Part of a small language model's weights.
Size: width 384, 6 heads of 64, MLP 1536 GELU, vocabulary 8192.
Architecture: LayerNorm before each block, learned positions, no biases in attention or MLP, tied embeddings.
Training: 439M tokens, 3351 steps.
MLP neurons of a small language model. Each row is named by its layer, matrix (down: output weights) and neuron, and shows model dimensions 208-303. Each number is 128 + 32 x the weight over its row's rms, rounded and kept within 0 to 255. Numbers have three digits each.
After each neuron's rows, "fires before" lists the tokens most often just after its 100 highest values on Wikipedia text that the model never trained on.

L6.down1322:108105101127163121079089162112089100136143109132064077121133108129152116103146163180122143131127200183134154091121089139044129162141143155090191037159130141162119133088156149121103154104100154137116123149170151121132077183090084117072146159108153112112086111137128131171174126103104089084
fires before: "200", "201", "202", "199"

L8.down1467:131168126114101161162114190136122175116141169108150122128156083159130122131155147120088122140139123091166100159105158157127215138119105102109090102098172166138165147161149079140186114130180163144109076118173130160114074113155086185143120174104155130130130144119101146179149110102122160134
fires before: " "

L8.down325:121161170114143122106099188143156166149076159123132206114115174122115161110096133146115106124078164156118080128111076096137150206096105138170130097127255074181122115085109096133160164178108123159102044158130126151131136170190138136092207091144069100145134163097180048088076135138132104065
fires before: ",", ")", ":", "–", ")\n"

L5.down848:084135090110158137151102131140171138128145138105146129102112166074096137054066169095100083140157110123137110164105123142105158140128097118116159141115129184126116146147088115188171195101149212119192171110103228120104142130143049107120153000180177089185128160120124130116128095098141117177
fires before: ",", " of", ".", " and", " in"

L8.down1526:085144133154151122128157183156083158138119156126115178080099144126098132085149090118144098173083139137152147142109171130142083144116161086110086114108144162143150177107164078173114116132164097148114137105140161156155051166172113099139108107164117105152134092122149098138097120140117043167
fires before: ",", " and", "000", ".", "–", ".\n\n"

L6.down982:118177139081141160033141186144129184140180139154141149088074189147127051118106121142137110115111113148061143179150154122130171186134119133070166096124150133125083160126166153162091182132135129069071083144092123092157164157133185152073161031181163151076174109130066164089131168136135094118
fires before: " |", " is", " in", " by", " ("

L6.down483:140204118140072060126152211100139115133130121060139123159146107125101090114131145092128150107125163131144119134069093111136128151141144140086183141068129137119115065075110102179128117146133108192106084132144072167161117161118113175135197186134165133199177068093128151161146132172145133136
fires before: " |", ".", " of", "–"

L6.down769:106118167101156172091128104154148136114095140163130121127163146159105135134104075128116158080136155116088151151139090151112184101133052117103150148141147145068098105152108111163170110135150174137216166122150140120135154146137078123128116174153153140123150185140200109146154093070152149094
fires before: " ", "}", "″N", " |", "ust", "."

L6.down253:143113144142079143124146095149123137149112191137085110130103085078106153169087145110131111130088164165107069092112187183063140092124103086121130180183078150116112144139174131066145123140113134123060111110114120097108075124133129127110112172124129120095169123118194093150153184133127121098
fires before: ",", " August", " May", " September", " July", " January"

L4.down802:064099118100097170155122104100153118085084072195150146117092097136104120102077123127105066111106141162117124140177090112139146168071101155179150136198100148119161030107115155145076157133109125131110122191094205093119147115115096140107142188103168076101159159071095160122144122130159083148
fires before: " |", ".", "9", "4"

L8.down233:145191143155155161095155142125117084172116123193168140093133125132160107147165169164091141126119092151098188137120079196178085146130088074145097122099092102132133080127051153112186114107148122150147112065106152108124168092081145099115152086163126174113074111103183181088144174078064115154
fires before: " "

L6.down1235:074156154116061214093157170122123088098175145123092200176118116179138109152110148112097135121123111108148121142209146095118172123081066157165077055121068194110119121137131123140086170157126196166127130156209090174126133200096080100149174172153140114083139153134189128096136177159162132064
fires before: " August", " May", " January", " April", " November"

L8.down92:086106145128089137108125113142095145106125115108094147113135139140140132129122075094127110229148184118121115134123092138180173094116096164092147191141162157125115133114173096134181127147115123085108126115133127114124173168198065129129141167139065130106166127117099119151150136089154156122
fires before: " |", "0", " of", "1"

L6.down915:129146144192102110143166132095171121105112106156066209144174139100121133104174121129073138107126141135145161163032122130198141107070144137140125122126132123125173099159092132116124086097164113175130114121148135133129152073134105134136085172134087146077080109134118175104167102141132147165
fires before: ":", " |", " in"

L8.down970:141199138120141109081119120132137060126120073102106124136117119090170043218148131098138110128142152127050101188071127131133162120161169116168123148157109150131118115106136093136149162178166146191143149112137106157129114146183073138100152021120116162083107121065123133144158078085095148136
fires before: ";", " "

L8.down24:158096128079135157111187155113128081180125108130148113140131125125142134097088111143165112171121129108129103145094134088183135113104056143176106129189153178104067059158112070180176153105145138128112167146159140118081118122135090133172143136148165101062113074130161123120124142133188129101
fires before: " in", " with", ".", ".\n\n", " by", " to"

L8.down303:160163119120149105116117104088151116142115152114070138157146066169131140165154092068127102096130135162172156139122098104128115176096154138106181106120170073139153125156097107081173133142113133158161088188104130180157151104136164183119104175170108124119090158133115072114081103173169150074
fires before: ","

L4.down1014:107086175149108067155143126113084085105166113098086174121108163146161114171144172181078108111138165130118122121217154095169093084140084104137087137167159150118116100180118153131103061105163093146121125159145158177125121110087184138148085214126151156093137137131135133152040167149148156097
fires before: " |", " |\n", "%", "3", "6"

L5.down1441:104190147118106125118132139151067100061104152128107119109111139085063068157080091121103134059104104079122090110164123134115134099110179151097070172169170129100190099119107126141159125187122129118051098168106117147177168118161175176179163119090089122137144119164139109115173100104070093148
fires before: ")", " (", " |"

L8.down662:130116095124134149092128214118169091145127090092159106101122192159086158116120188134123093125135149147166103143100146132216094067115111131159080153169113165117130116098096127115133163121095132152112110132148113107138158123148120179144163117136150109133154092176148154076104120116109119082
fires before: ",", ".", "\n\n", "\n", ".\n\n"